Part of a small language model's weights.
Size: 9 layers, width 256, 8 heads of 32, MLP 832 SwiGLU, vocabulary 5158, 9.46M parameters.
Training: a variant of Muon for these matrices, 224M tokens, 6849 steps.
MLP neurons of a small language model. Each row is named by its layer, matrix (gate and up: input weights) and neuron, and shows model dimensions 144-239. Each number is 500 + 40 x the weight over its row's rms, rounded and kept within 0 to 999. Numbers have three digits each. A neuron's up and down rows have the sign that makes its largest values positive.
A block is one neuron, or neurons of one layer that tend to fire together. Before each block is what it responds to, as a language model described it from the Wikipedia text at the highest values.

Responds to: Incomplete word openings
L3.gate382:515431493488425504494500558482583491522407516493504476521504567492514471522464506508431498482473512494592533434494557525476506484499497581527493523585581529504467502456503458498543499471474531546559513537439457460503495492562424536547405538543526610563503540472478455517453508493478515532
L3.up382:494479500508541494468536474481517483512486479427556463461485518492553460517435604476445480487526532527486473554498624542524455412468459517606467551529507561538503511510505448492546473518541512587502491521533454481458494451515513480467451547575476539495528469448489526487536508418470479456
L3.gate418:583453446436520577481484537504550447501516553483444512550539461465483476478452469525497449500479508501586484527506473599513590545511542527523506456492541474474442512507494406481492518543590407456491587481541521539480541528533521520549541475497444504489468523397473513467438527433469509514
L3.up418:527497427428505548535487591441526488445500549542473502533537474439495483555520515490557494521506526473558530446561507580546519514514515517586487499479453496455592495502502435484465508502556499482476521464479547471506485552465492496466504482454505493527500523535455470538498486528500585504
L3.gate535:480526517464443550506456506570566492452549519461510441537515479531471440561481501534484548531592571453548525459517536521490507426517571505509475464491514503471536506483458496496524492481543534434515521570552499497514561514536375521490527479447521443490541499493542489476522551565480546492
L3.up535:470485451505476405535484502551501594472491532474489458511473448463515428488432503543420417594591540495528522454507528538497544507557451490480463542583541496477457563554460512478500513497593435470476538479520490467499502485489465447487524483453548381412499511518487516512522442500455498494
L3.gate757:500512524537454508577554431502496510488527514492439474509475511561499541506528467569452448454471517504483542495543545513535484464470563516556430507508504489463467480454493514541479571467494524553509428515486464540533531501452539494586463437442477568538541477501501454550504446530443578557
L3.up757:501469504620484432481489464408522519505514558534412495447531550537555444527496465530498447479511544539473529503458574524416538420465487551515508486565513513510477505519505483572458518560435487470526480515442487500479466462519574592587470546453483510572506466519498428483484485500557485498

Responds to: Transitive verb endings
L4.gate79:558528455476507550559448487425519537449531573477467505484539468449510442533513484465498540526595507608579504547456450476490475537524531483493480490538556441414499470464525514531520499494521482517574463553550468497449477498440485480474479542438484449429457531500503443497433484464414531445
L4.up79:486469527413519542513492475497490519535510460560523497500521402507456566488485503550496494455502557449435430478510560436416513583584556565481468473516560600418545512454532455560555468490501513554492537515476506511549483534417489568467415474517488516486505496545469454472545552466497470452
L4.gate140:488492493452458487580454473515523565505543576521499548587428479491562580504505475504546438485530569502492487538479507484456502572525522432466475474603484570480507530457581591511499452461452455519504572501431574531481579482446474539526433584519557501486526487570396461493545502525559494473
L4.up140:587568481474486508495556453570481516508509530494582476534507499517507505481555497565520549517477492475457504455504524498524543467551559504510505449503571477469482473491415507550548468544516443549504480490465525543440508466509519536551472525527500509531411470485506561433537552490495539575
L4.gate158:513492513443500479501518463450498534518525561519476558510453463446506495555483464510548531513531523494509493434494566529490496551420518481498500505518585502537490471434462508475541517493541525528518527427468448545500516545498500482515442543464467493447521480537478629502462469488411475516
L4.up158:536439455462519482453551472423549529455444516515529398555520529591544514498488495502530501513528460536517487493386541483509579517540504521508498432538528530493468525473526455497521487413490465572488546461425519509492523485518528573541562467489555487482518512474424581516457486506562513515
L4.gate162:559470489469523513569506529496439565487491508542495457496454548445517509540515511544509515461515572478503501497440523482566536483534493523548460499479573549457500453489496543516495467519542527559593526453546523510544541488457496578475583557510556539523524498561456535528515464436488513552
L4.up162:486563434519509537511455490472484589525527496475570514561517484453569467541523537523534572516512499458545458441540539456541500510489472516529485478499464483539499463538533528516491486530417521518594438470495474429496561603505469528491436421527494491507502517515476532491406556465555486520
L4.gate219:549546502506456495494527491515557523552527530562491545484451551459479450520533577525493544499620512541459518484491472563515468474452556524536477490508472541482522406494491473461523498465510518515487525434431553496467601446424450523478530479473495469489519485544494452468526451544516542483
L4.up219:589502501429533557510475501526533545464425448545569533518481437490570474521532518576544549444548430430513543452536508526499476416511539500559489512481468533521553435521504429468442530571539514479466486471481528472474514486436467497498499483533449502518538548522481539503518510566460481512
L4.gate256:550589495538527513466483452523436508449463531429511474456557425542548522494472465549513451504537474446535518474516528487435520498550514537506435478444503519507465495495592486391542534442545496514484485522467484430515586515501502526498532527400503482519441528524504525495464525540478404506
L4.up256:483505496468514474493545560503556524533552487448586529446499494497502450497526540471479532520550422505497442488486511491503564543608518522518501482504471490512484510516556527518523519443447573481515522459429535515477461465516522407530450471544439487517460501459478509514462496480502551432
L4.gate353:507479552502521459500487479487519525580525456485467535555538511519556563513439555513492458476478504477486509511547480537482546514554544516517544458409524500472543494530525472487533432487607442467516552545549511600517516457510406578542484459468512539547455536458520505465467470474506495524
L4.up353:513500485555464557493509475548503546571525489493500545480481460488450575617483536466448451497533429450473551463474477493501510529495534531528549438465522504482552484496516460465480460505535468552504568524433497545514485503422453551423492506499609428542455512450556531501485471509565479506
L4.gate354:506499492458460509515510574580546486448500497498576484443517503545432503539539512453448487550504477545450517549517466600576508485467487506466478545490547526495477494527581497492507470572445430455554488507521514485478443460585498550530524498497596425501486520505470496503394470571474468519
L4.up354:428437450539495492457459491535524487477531483510517432563513478509443446515544455489505480527475444531417514578525516461473443420528505483493524428428529533434447501464485532539511520567439516539509510535498499491544485503540454547569498593515406473545471516504482524462524426446473515459
L4.gate417:507503479507486466521527464479542507541548563547488554541453528506484506505509496533556495512479498525508536448521432498428504518431473518486525446446577525500564454514376535544475516482576540544465474444577507533422540435530456557482496497458537535523470593480448533500574568485550506475
L4.up417:485462460408456519465518499531535437521503496514524564540422547471459455465533491543536458490516474445568489509486417450441585552469525522481508567495482500495565534479510554535521426471492483517489486462465543500480509488453514564493428561536501430519439574509468517490495509521480519521
L4.gate490:510428572456480543468501554434495566505509564428462486538497424487453528438561533470517487453503558517561474558482506421511470529490472526475553437483520502489487479458512510477493415504478478512461535582489546542527540427471454481486526485545576539497471504512486525479510546466583538498
L4.up490:497581627488434556516514529486519557471457469496521544600552418462484570522506433462486418558461426511483508475497526504468463581496530545530510473533531494526531456533537527486440512502549480559488448465512493421432600471481493407485518527489422516474467542507534445447552527527525454489
L4.gate592:482528623443496520477540537435505547465477519536411478525530488583483446502456507522502515538542485461492463539502523460426537538489542467494488440478433481424483457524482502415530507515509498463506585489473486518528530449492463483451477486436513507489540524470513414513497554505580492506
L4.up592:502586548503480580458500493545500481527541537548464459533439524531499506514511474465385523455525508499462477470537504483453500546488525565489483521497467461464496469542539582502459464507507491486500509375570515498500534510491439474583472467467543525511464473526550519520474495515571537544
L4.gate644:501499505504514567453539496555518549444497530544575447495528494516559440591508502518495490562507474467516511510464508511423480444457492551474485590569513533422484481512581415490421479493484435528474551478453499537514469479534416491402518533461525489486513485575514525461486504477459501541
L4.up644:411561545436495538518489492550468474491510507451559497437507451409607466534565542490487533550533524440453587516487554526487494536471522471506460463507494497545513501530493559452527537506537486560506447547447521519498471446475517487469496539571485517490501494506490484477541456551518500505
L4.gate668:496535503517438499516475517474478529521514487513494539478490473543448581519545594521546462487564532463510481506439463456468508556543486491451540364522496457461497502503467520505522534436486441587493482509473575549465476501503428501487497484475493523460415486524533477439475409515549477458
L4.up668:581463424464400523465486465526505603487450453470533500480457447553483478474527487521578411526536490507511470503580492495496431536489518520528485475510506467524490501547500505464545515436519455535480537517451570507483538460459457457581465500528463461470473563501462492491520480508487528514
L4.gate697:477544479444456533503519525457540549562541533484482479560524511369610499497477407503526444521523527482534535560480459507496491523519451522453487502472461518567517578521507510510515488487540508532496546516532538495467552435548494470501456423563478412521472517542449452539452490556513477587
L4.up697:495533536496527470551501529465532459505478524512549460538489592393540506516467512543523485502501472551498406591529443485542466475562511516389468522558499453545544470533519385491499510512537506532467472480566574475490514416540488468498526474512526473592434456516509480499469479515537505575
L4.gate711:493494531519491543513503522518567420478537532522635462500467475431447457502509536521435484533465509540447511574480560515486441479539494503521447520545499501498510573538521440554532479517469433508530583529517483498482510463508463548472430526458498525498483487548540517499479475483456518539
L4.up711:483483521495463557530442592556481519520564456502485537487551436529464436424506465438503513536513458513440500467552488493503587393527539514471438507488459551505516496493490524545553442465517420472484495428493508479483477533441529515531538470489440528546479468524519440478475547449571499493
L4.gate736:465513457481498475532506485493499560522520562500528577516511543476453563498531472563454438460543568515441518434523531447466538521527511514414456406547523537440487514476559497492470439561451501504492492489519482498492462457541511537519527482515495523550576497587520447543470501439472498529
L4.up736:508557493534450496471491496494548483457511549513474492478531539441533546522488524490517571442496498568542450505478526498515507530568460514506443555501521512487477440439537531452503494489465476533469537483482571610496535470496510467486507565462454491476387494482463530497538526497544491545

Responds to: Table row endings, word openers
L4.gate1:488523572565536498540444473458442487566523533417463555523507514446507428457447527446571508497476468503494526583481497508474513452501469536425509503498496510570555552441518525518443506500467463500609533523504477551441533433528505437597543452539508511497521499477436431433468554458470508563
L4.up1:477466507508544525529494479507458499540510500441498552477527589430512462469442542488471569471545491461513519506521474548518537473473482516487531477411522460529560513436509543499506510458524439451506483512434440555541469474442457456601557471546538548495527527482452414496415554576432602484
L4.gate6:556467480524431550505543459503507481493475535523553549470516482499478453486524499562552550508501452430522473451451546485530444491444509463508469552472532439529414564463443498471520525480521482464473547450517475471470538437457554443537487593482485559526562581493496535566477466459478509483
L4.up6:516459561442515469503446459449436422476418519498519550505529498489435496412498505483556495499561427435528578519550458588516473567492533433563562494468506497519492423544421410559428528517432492426438497491540555500464482418549494486485474459477495488579487540494556496535603455515514506480
L4.gate95:518529470580497444489557471549541520518488483540500505460513525449478607523514451478477517528535472490425534447551555431489507535508488540556546544478543472506481512469531575510534513481470476535523464488551454611445514510529537485480470438448470469492504447522481549545487570495544586514
L4.up95:470473492543442478499470409562533569521562488520545483462470469487452475511469507451541492439475447442503482429516536477510527447475480579510477557465583530541501505433495513462511526468450459514478481472476566562519502489530602575489542524525425500451489497579459469512502489485536549498
L4.gate115:547531505475474510530471434487501574507554548471513465471474522411485534531516490471478504493515533478517498453464478490505520462509538548451508482449466563486489519517510537463524467498476534432501475464470570542500530531502512475488483473472518493489468523528508556476478520462499434532
L4.up115:577468467520504524478490461575502509467529492550489515402533469462516468479495476517546462468500558492492496495525471545519486495439454500503505545507466442471542449538463550508538530486484546476501562471484524516503529458542542479501488469475435457431501470449531529504518473465525488464
L4.gate117:492552472430459456465494459492467513512473467473489511435505502465428485519585468419532441459562589535516497536530448496463470449414479514567533509534506516476560542479493512430517483561479527472439562516544484508480478446518495496536482508500538492482520538447411570478499418463477472501
L4.up117:509453494480512465502559478493523476536480513567520466475461507533524459491526504501499487559509474504479505588447518499478565544483535549448491502490460498525408493438488533555506509447411460557501521457459511474501484471531532449475544445494433500480482448578527424392525554493437544534
L4.gate159:483533481509483441465499440452495523477473524496504523447505494523496511476454504456499405487515509511508477535616538449474516514533536441564476497496532488508471515440428501541458511487439497528493476416535478500420546468446556543558474446472446559485460460453519552530501503537443447534
L4.up159:485571587487482473508497504596444487513505562525468457500536524506471512541543487448514509501485484460538449473478482484508441510430512550530451489519523502389428455477442533506495537501509543465516546497499495397473474557489540560441566507452571494511555564499506484516534521467506529551
L4.gate373:484514475485535514533504547466472528545490490495501473422502451499507470405532476479471558548504498498502451535530509564468497451510446542495531478448551490460504541511464536515514479500448531549424551532552529508447487487444503471450539476484456510466467503547493517482484455454435570493
L4.up373:461511487478574475516477529431472467480508451467562508495441542430548518514512500502442494514595498486507454594490488512518503503464463557478489531468599469504463395560472489627486577453465437502521571503571539528505489547462569498459551474572513452509477574493476491538532457436478477530
L4.gate399:527470449501543544532552495500519474498511534488537586435554452535459547536460456509434507501489439499472505520433482476553534460445516555480499466487515486534511476488468536464438542466537454439540472458515408462461517509604491488478543518548425515485469514439534463433504524480475487445
L4.up399:515506478510500488407561450460490486505536486482473550433547440474512506558409495501538533508458517510506456518474453466496512463458409488516549444575384506522525486455526497522547475427402497502430509473542478504447471478559558477506456540479510467467504568484486509527478583525558577496
L4.gate451:477503508599521493499487447483483507526506470525533534524494502508437486478422437491514506501499493505468466487465468457516530430532480495461572464441593546573436570538429533451465516544412521475524471497519480487509523510479491469525537489508493486452510550532546513560473445514449549495
L4.up451:528471476513501532458538476483555503605480588476538521549490554456461508414420585427510509431471437468477466612459458474533515530484516501486554502586512469445475550516494473494489524537494482485525545542504480531417512546500475522504533478452499467522510446573479464498480452501541493497
L4.gate547:523496561482505418513541427467538524502538498511528542493564472472515400542534550482509514450446470543424537518508486499542519450478494447490513521445517432515474464540538432450465492503444550523471464519537520533465528520550551497559430429428448479526534476478518569557496513495430496437
L4.up547:485476439512537498485517438500448480528495434508456447536560576515492448535521424495526487531541546489423484470538538548501519441491505500602487457546529525479506509472539506534498503428404482532502536497514533537488517486469459502520329535512451506467483507533469535497504460530545471521
L4.gate551:564546532523505498405527388466464550478577535501573469520501526516545560523518504501502486446510515462452548487567490452487566495479541520519514501551440452444484512571517464475453465469521442538468475500480469531387562563509545548529490586476498528508531521490493443515538486548539515546
L4.up551:489446448605478462528515481432523434506512421523512497512532545457509521498453501394524474482472508561572432448506543578410526470503527489521515556512452463505535456533479487503477504585551495485474437489493522527534457474567498551515528433476437445487508502515528550564522509464505467467
L4.gate577:502514526476517500505567518544541540420597504447575522459468516549474529485499494505602484496552480455506441560442487581448503511426456535498526516547542517496509623571524495484498511528543404496530469456518495586518502542506582501536482458472559545535535509444565464487520397449484477535
L4.up577:507523457473507493510578553458492515492567500541591483449433458477484552431489506444557482458586442506516493548539553572489524518522515558442549492554543496533473518476535500477476507523486475462555550488517516498547487532488470500501538557495490576498491516494498432520512475478479454490
L4.gate667:471511549535510493537488485459440493548504466497582515462462478503489489433463471530566527416450538519525503481505439483506531529442534492513524488466481487496508466516541562454546526430400472505483501530462468533518451529481521457467407531477460540518501555514542454505520577424444541498
L4.up667:581530511514497499501482501469552512559495428547472451512392401606528458504479486555476541536489474497470428473520396525483520535495462498582472559455533453504495521488467532425502555543417532515470520478473509547559517520488480417444547545465533487460496498495477473527568500432528440513
L4.gate683:514497472525483517548437398427525567542541509521609508500479493385471458586524434469509510529452433443479520502492463545511497570513486468481581483461537419476418393529484573537406459470485540549477498517546542486485503494495464537518458449475495462496498509514582523458448424485408488532
L4.up683:579447553533552506585470511451494528506470546561443395495497596462499459552500454480489520504487480486422507523481384564479478515572470502444521528513435538538530512493485488471531514496498463523489428497452475469526508515498464476494452539508491555502461451483502467533408563517572485507
L4.gate734:484466509494539456455404532530505491516564427486517546502498462517453495536467460509509474541508496566532491548459474462514494503456533476515533533378500528454458454554531491467515569529480489498484568515509496612533432544604517533480436496537481521435507442485504467576525502524529484520
L4.up734:497515490466548487508484510534510499555603476530501550436544500551467508531492480529519516434500564468441507479531417542417479521514550427515483555455476410497548514495539432499436550488520522457492530478485475475454492468516458488516544527500436504522516503541529506565513501524472484537
L4.gate735:489526511490500510571518498472439543494520564519469429475481488488527477522487476458546518421482492552487509541474403532426479460418506469484490549507507505546426553533526471494454582517486527382531502562566550555486522575490564489514508592490533432538448480468529510396524430490482545507
L4.up735:527430451481547514509441538491463572484534486480482499458471562443404497501521525480505471541517472494482498534502556464469495481502437539448525452465532518464476498490552556492560445489589448463425598419508433498502423473489491513499481454412511527470536497563490492489488540446432478514

Responds to: Transitive verb endings expecting object
L5.gate165:438553491515472444564523506509495587554465606467475560489577439450530500560477474502565499485451482463483486547508467518501500530517563513514491496492528557539519521531549451528494481478544547485564437430510556500412480446491490579510537482540487501466468494542490500481571496476515458582
L5.up165:491443452493481490503503471491462630526509559536488581481506435493498454501467453531594420461540490393528430507448514590529537480509550493539474491586539544546470524445533437534524507475464513527483538443505496496488540467533495569513465476556465484523475544541551516542557497504518490465

Responds to: Word-initial prefix fragments
L4.gate28:479530497486512459514474503493541533529499542500491554533502438427531450495431523484592510581540439526585472512536538443499589505480469547503482515442527545563515515506455457538465546438450519457552519513522595448494520431540534529543501518550422544506518561516499491467495502446457525512
L4.up28:491547515463540586513454479477583517494520470546451469512501479537395488501548507520494500567541475596527446534568639401532523520467514614511517505548532530465528478532473495449475460428522470447477507478474538535526520468539480522528481461557496547413507479516470550572440499469437539501
L4.gate90:531507543515470467431562542462528516512492526438490523516474492414445448579487567501435508444391470496512534507470508521501531569547493467517566448445487466544382472506465506522510467515534493495517493508533561521551532477542429549512482437538485514486524509516477516478537476493559480554
L4.up90:558478555560489550490427453491421582607478600489535516545478515450528519545498476522550463454451516507563483481466582531520509529507579509543507449509501505463410531470532533537462542507438537512503482452497559523511457495486513579560483455517523555530468472521514469486532565487465508438
L4.gate181:462511567494503411517459504447498540524458580518505478542446572529564529456461530528425503551524520572518435504488492522516481570518532481572517497472491487555479526509517450511437471542451524532540511479488456470466540530414499525538531478462520531519504475493523493411490523457426492595
L4.up181:531450550518518444478485515473484488449460532496467450512539559499559543454473554485474473532519463462522429451467567467515617455499525442528443481529495422526530498457541443455507562480487464504544510521559463498551490497478450546502490547473466505501537554450539477406457530515508444557
L4.gate189:520497503503540491481517482549543447454493466410552554532507494483478446478520419491534468550515498494488532463493454502579422582411482432521411534443498486465483505577566553496388522486470477539551538560550546472574541461501452486554496472497564579397479502493525482551526497559457494465
L4.up189:487481392525494501493513488557435437453529555452566518537544511458509563489430488479517486581498545447479490559518546547521490561513540482517544455479541416458454522498506454382526549473479504567552483553513509466547463440498509499537547458441493491509607494539477538432494488567539514519
L4.gate203:416472511481401567496503483564563469413449478495515525539547514536522456473500555546474486563483533542470450519563460530563474484454496453491524529529466479514441457509418469446522548514495520512381527520457467480479515483468512511568565519500586525466464508454497556508462502429561476534
L4.up203:505473471444466489480529470560544456469472491492453519543449457571470506550456514468494535515496541518525541466511486544480572509601526504531464559509500511482380539492491493449474542518502474528460576442471524497527514531347425524487525509563532542494521487566473570490561548564541451539
L4.gate205:489493515571485544554549517441518623550493479441492562516503458495456535449501517532534470479529560491419550499566502568463438469439518405599502462478485551466551560506457482546448514463530505492549518529510548506445481462527518531548463476567456511444514554514496472449522425473471535504
L4.up205:513468454462483497498500510544505529576460443433522498489517506453592514481554477556530496459465530503489553429501510484468445552464527543527448450479491532455512487481512516549415506554496482539549545501478508522444513445494533518552455475565485457556572572498486486496436495509527498518
L4.gate350:387461494501408436520485525468523476520520494549543518574443557461534539525445484495504475556465479529438484428538461493511491576490535442494529477489510541460537481588466548550442534541467508522471524495493497458492502510525562547518509513571506486475565467463479561500522560508557570504
L4.up350:486553539486447483502494514586564487518493504483501414534469527522491526490474499522564497531576488521503543448509528483453506516452587493475517499476580524512550502489503456448441498437475539478475589512516489438472532504489479522509469489550580563447530497457483448508543525453525485525
L4.gate386:477492579495507493468473495494511446533537514506517514499454488502520509490500494527540544489560485549447516433460478422442507546540530535478498480549496514427507489538508467549483486446429502386497481451498518575527524445475526495507528528515471494502552498509434558479492380484488538518
L4.up386:500415534500503561506512553518508492543470583551500499433468502540588486475430481567498515548540532564430515439519478469482466518533527499520463513475501500510443535520398546469430534498492414543417461434514448516435535584560553495445469485569498538522504496590517484568472535511596445535
L4.gate466:492467523476477472435515481487534458511520451478502531528497455517499450488489488491491452488431492530527453446510479531462473538496567527391484442496501521410443505466465491462477495543528470499433511544540575506517519495456507530532436588508504524496563547514477565467433469462510424599
L4.up466:442576587436510489531554427536451475577563487562490490570600489484513466478506416506538413502488534529525537469568429515500459534539526502499445444489448526444471497431459486462455523504555535499451481533532511524495550482496488505508472511538511555458548514465480537468494506477474493517
L4.gate607:620482576466527473452446577418516420515485528465543468541553558561492443430436442504475454519479512448496516490530519490547492454424509535440471437462523550470469512558470477498516480449508446475526478552465443488602441570503546485522542526508480508488517492552520508495532571455484498514
L4.up607:610431527490513486505469575419479453484600534491512508518493571518503445478432482538527477499487552488467506518505562502535488446471537494492473488475542477445527540522488470489503497374522464490517521584474420485625487533531504518464479502488452484487528538595542507487514551513413490506
L4.gate610:464567544473484475429483467465587493578471503477461474478537501556539474507450460507486506533541542554411516446577507511573544456498475505525547461509490538485494518515483437461559506484475536504525532379493447545540528529506492550476542501511489487558501524482538442461538518474490496566
L4.up610:501514587575533418477504459488464481486493421570520476462503511501559527536518477442447487524467536467512463458532576510484457453532558518488526548536513533476471490509530482514542600521489494499424507461538533555533537537517491536511498489461486516501489487476478484540592597517526535506
L4.gate643:479482637481454500527540492526521492499502506517516439478548492522506553429464501439481455520475534500517525480451461489446522536428465527447497489508540557450568404523470470443553513502483556525519492478490485419463518502511503523537456472542429510443549471506471528491532545479449533498
L4.up643:458451565505471473543496554443513475470482576506511491513523455456504479466511561467549459506443478481519506557561476426452437583525559557555529481567428459439472456429529506477546471497530499569472424571481490506475453500489553407470478489469510531462536502528549479488489532481494520487
L4.gate694:443417480504601540504537475499479483485566468537569509542540476498473429487482431507507503499459471481501508374556521465488483523430447482566516438518535475541507461510497453468428516519547440576456497573449574510492460531456478505537513513532517514476473413537472457464491405481503508427
L4.up694:480527564535515493475498471497485502499539447517532541473513495548484442453537487483492526573409551528566465503490481460480581507506533537453483483442527541523509499498468469499487520493519476505495440452458544403555456472479472472538477486510454497487559466525430471513544521478521523560
L4.gate715:444509484503531377451442490473536446438516485621502439443483476533435455512468445512485427494429536532518514480489557437541490530497522502529500535449495517512520485459522453494522488517418452436479470587504475436503546464503479568568447502498532492485564489553546578489530490470443495499
L4.up715:541513446595563388447492467548530558490571524558533484501506522499559465450557439505552499556506530440540558488553549500510553545464552507451483475531547552465496436506466482463549474541490466481462473510501541480553507509445458527498486523482597472539622514501507470540502484517416525514
L4.gate781:469491506511496516490517491472453461547609539552510503469553482530490466442476475539468535500471487513549472433518479542492496470518537547502429484457497453430460515470423533503480533444539557482507474491524473452495503490501543533476499526535476470543527434544488599427568494566493532546
L4.up781:515423606547504565529484406438480423561530526554533529513525542413549520484551508493521458562477562580463522502484528597471527515490512607500485499548599519477438447496489479576459515512490488474497492515497503474491538449524549510514450466515473480534505458522450535517542495591487520476
L4.gate822:498455531438473603533422489499480490532511477491561495473499412452552473553501552483443485576529509462527457489553516485467455514508459524545547508446447486541502546513565449463524529483539490493529525550520557487476537490547515524552463496543508428482521503517495440436561615518520469493
L4.up822:537548526485517607534444549493566451475526515540540533522538476578494450501493490483508503470523545485572526532543542515409511417570468483507516600556572563448483486493457462488492446539535482436465461536579467473543549458518449541537473427551503514462543559517524535419464449537458437543

Responds to: Verbs of saying and judging
L3.gate120:433521481582459491512500516523506589491465446607486487536500481488545545498496483457530442514570608550468501475501556568503494463486499533460434598518479483482477427468552473535538467509550494522465520517489525461502490427493457513530432499503451593543465477559536500516531497452536487484
L3.up120:527513452530484528529463483510521507488500479513531493515496438460441522435455491517506445463541570477507518487561447550509407528528488510465547569520427468505512464400526538527529483496532546532503486483529500495458502465523478579564504505514430515549551486498584479506488449442515463454
L3.gate371:523491529500475459498441498488483531539525606547512511585521513481511513466474515545437507457502512511493436510524573510504499480525506521465531432596497492439462502525568477531510460497527509534486535505489511543494513508553484516533485509578473486592505613487463544488420515472535482473
L3.up371:547547501489495539478510440497417526523469524536456502499485522500475498487573454583542498492553514454546532464501520529490461519496514517582431414520484526459545471493511529508485547441485447530552479397524453508467490432512495547522496450491514480423491562568430483478508518434533475563
L3.gate551:410460482453523594546515462493490460495488539467534506424505565523525489480507528537463531506571448528528494479517508530437510486477499488545507515504564433484456466439495580531498497497507511504511503463543513540484485554520479542519484497533528535452529457510443478510560513462555569454
L3.up551:477491494415570461535468467509585462511515550467509540455409508561553518448515530496546540511561482532513509539532473501514469483495476498499459526467474497503451448512449530495525545504517535498445504509471543498459493551550438513489527560461557400539500465555502487529548488498500504409
L3.gate722:504581537534485504542524515520547514532501547515541483540528458434629599524486512529460501461476432515406510521532484475473494474474522507399444575544491519431497455467457544463443529464415504513515451401525534464528481506542479545542498454504478542521488522454441470507511501465521496547
L3.up722:524540494522515524558500500460524521539467444447595535544467475472586544567527521538462536524502454571479474503503509502499459530468469537538535525472496456527512442489439484536462503481466532535499504441539480438456497511506488516487534528538470539499520492452475487466534468528586492539

Responds to: Table row boundaries
L3.gate25:497475502510487468502488568574577525421495500478452578463519488523515496558488505418506556514540518503561456479497558461505588553487460483494520453488481465513421541511545471506535477556437479496459500515609469469512463469516471543507531447463438526513509561497454440485414485520449551461
L3.up25:539486526508530510495571598517491506493463544498516519498460539526524488463465558474529441545502442508505483573499415519425475492493524510430442515502464478508480483519514457500506482462453546499504428446484469532496512505527520515525459488487462479498611611480486505530445491586476530543
L3.gate348:443533505494542435520645558497467514537443475504475474458487483504471455581546499552489456521437579563533519425559486544507461485559518538453496478501496515514481504485514460504603511473434536553563472532506438530527508456507511516562481468385487543513551528483474425474482581543443521512
L3.up348:449516477546530496468586538506461462540392562511471475504491496459514484521520441561440511552501595485537543384540519521464491461538453536503500467487459471561520442464548487549552445504420537572529478542532451503520491489507554518554474447465522541564509508489453450533495524550456541513
L3.gate380:472481502454488569547518500467511539505517533473491517456483394438503516551475496476462427432488458412484481453518461505489513585448407516486585530423526554506484544541441462498494532550525472464498532505572488500524537483485419445484501442515573584511468506493489433491558489533424386471
L3.up380:483485493451490523512523494418501556460508481498522537510449485539520501444484456514513566449455517489431513553492479546453476500497477508490533537531551471521437531514463453458531545448496516531502481465539503560361503555553503438543512465521551558520501483555513462536431502464411501500
L3.gate552:436453515527465490483465524485434431570485452493521467531459453551499517487459448553387485481451541492472541477502513431442427481430458505489529513466491532500530427462509471505493494478487479520511474487472499482510500508527475449460452503542498548492475517431523441499606610504497554495
L3.up552:511505480480472531503465498549513495445509453456529486427506499547481451524478525446516518529517513507424489479468528601457483507472476528555551514497514468478481581515501484528488524508463402448466549529501522466529519515575561461440458446432518513412529515460475473493545501496359557495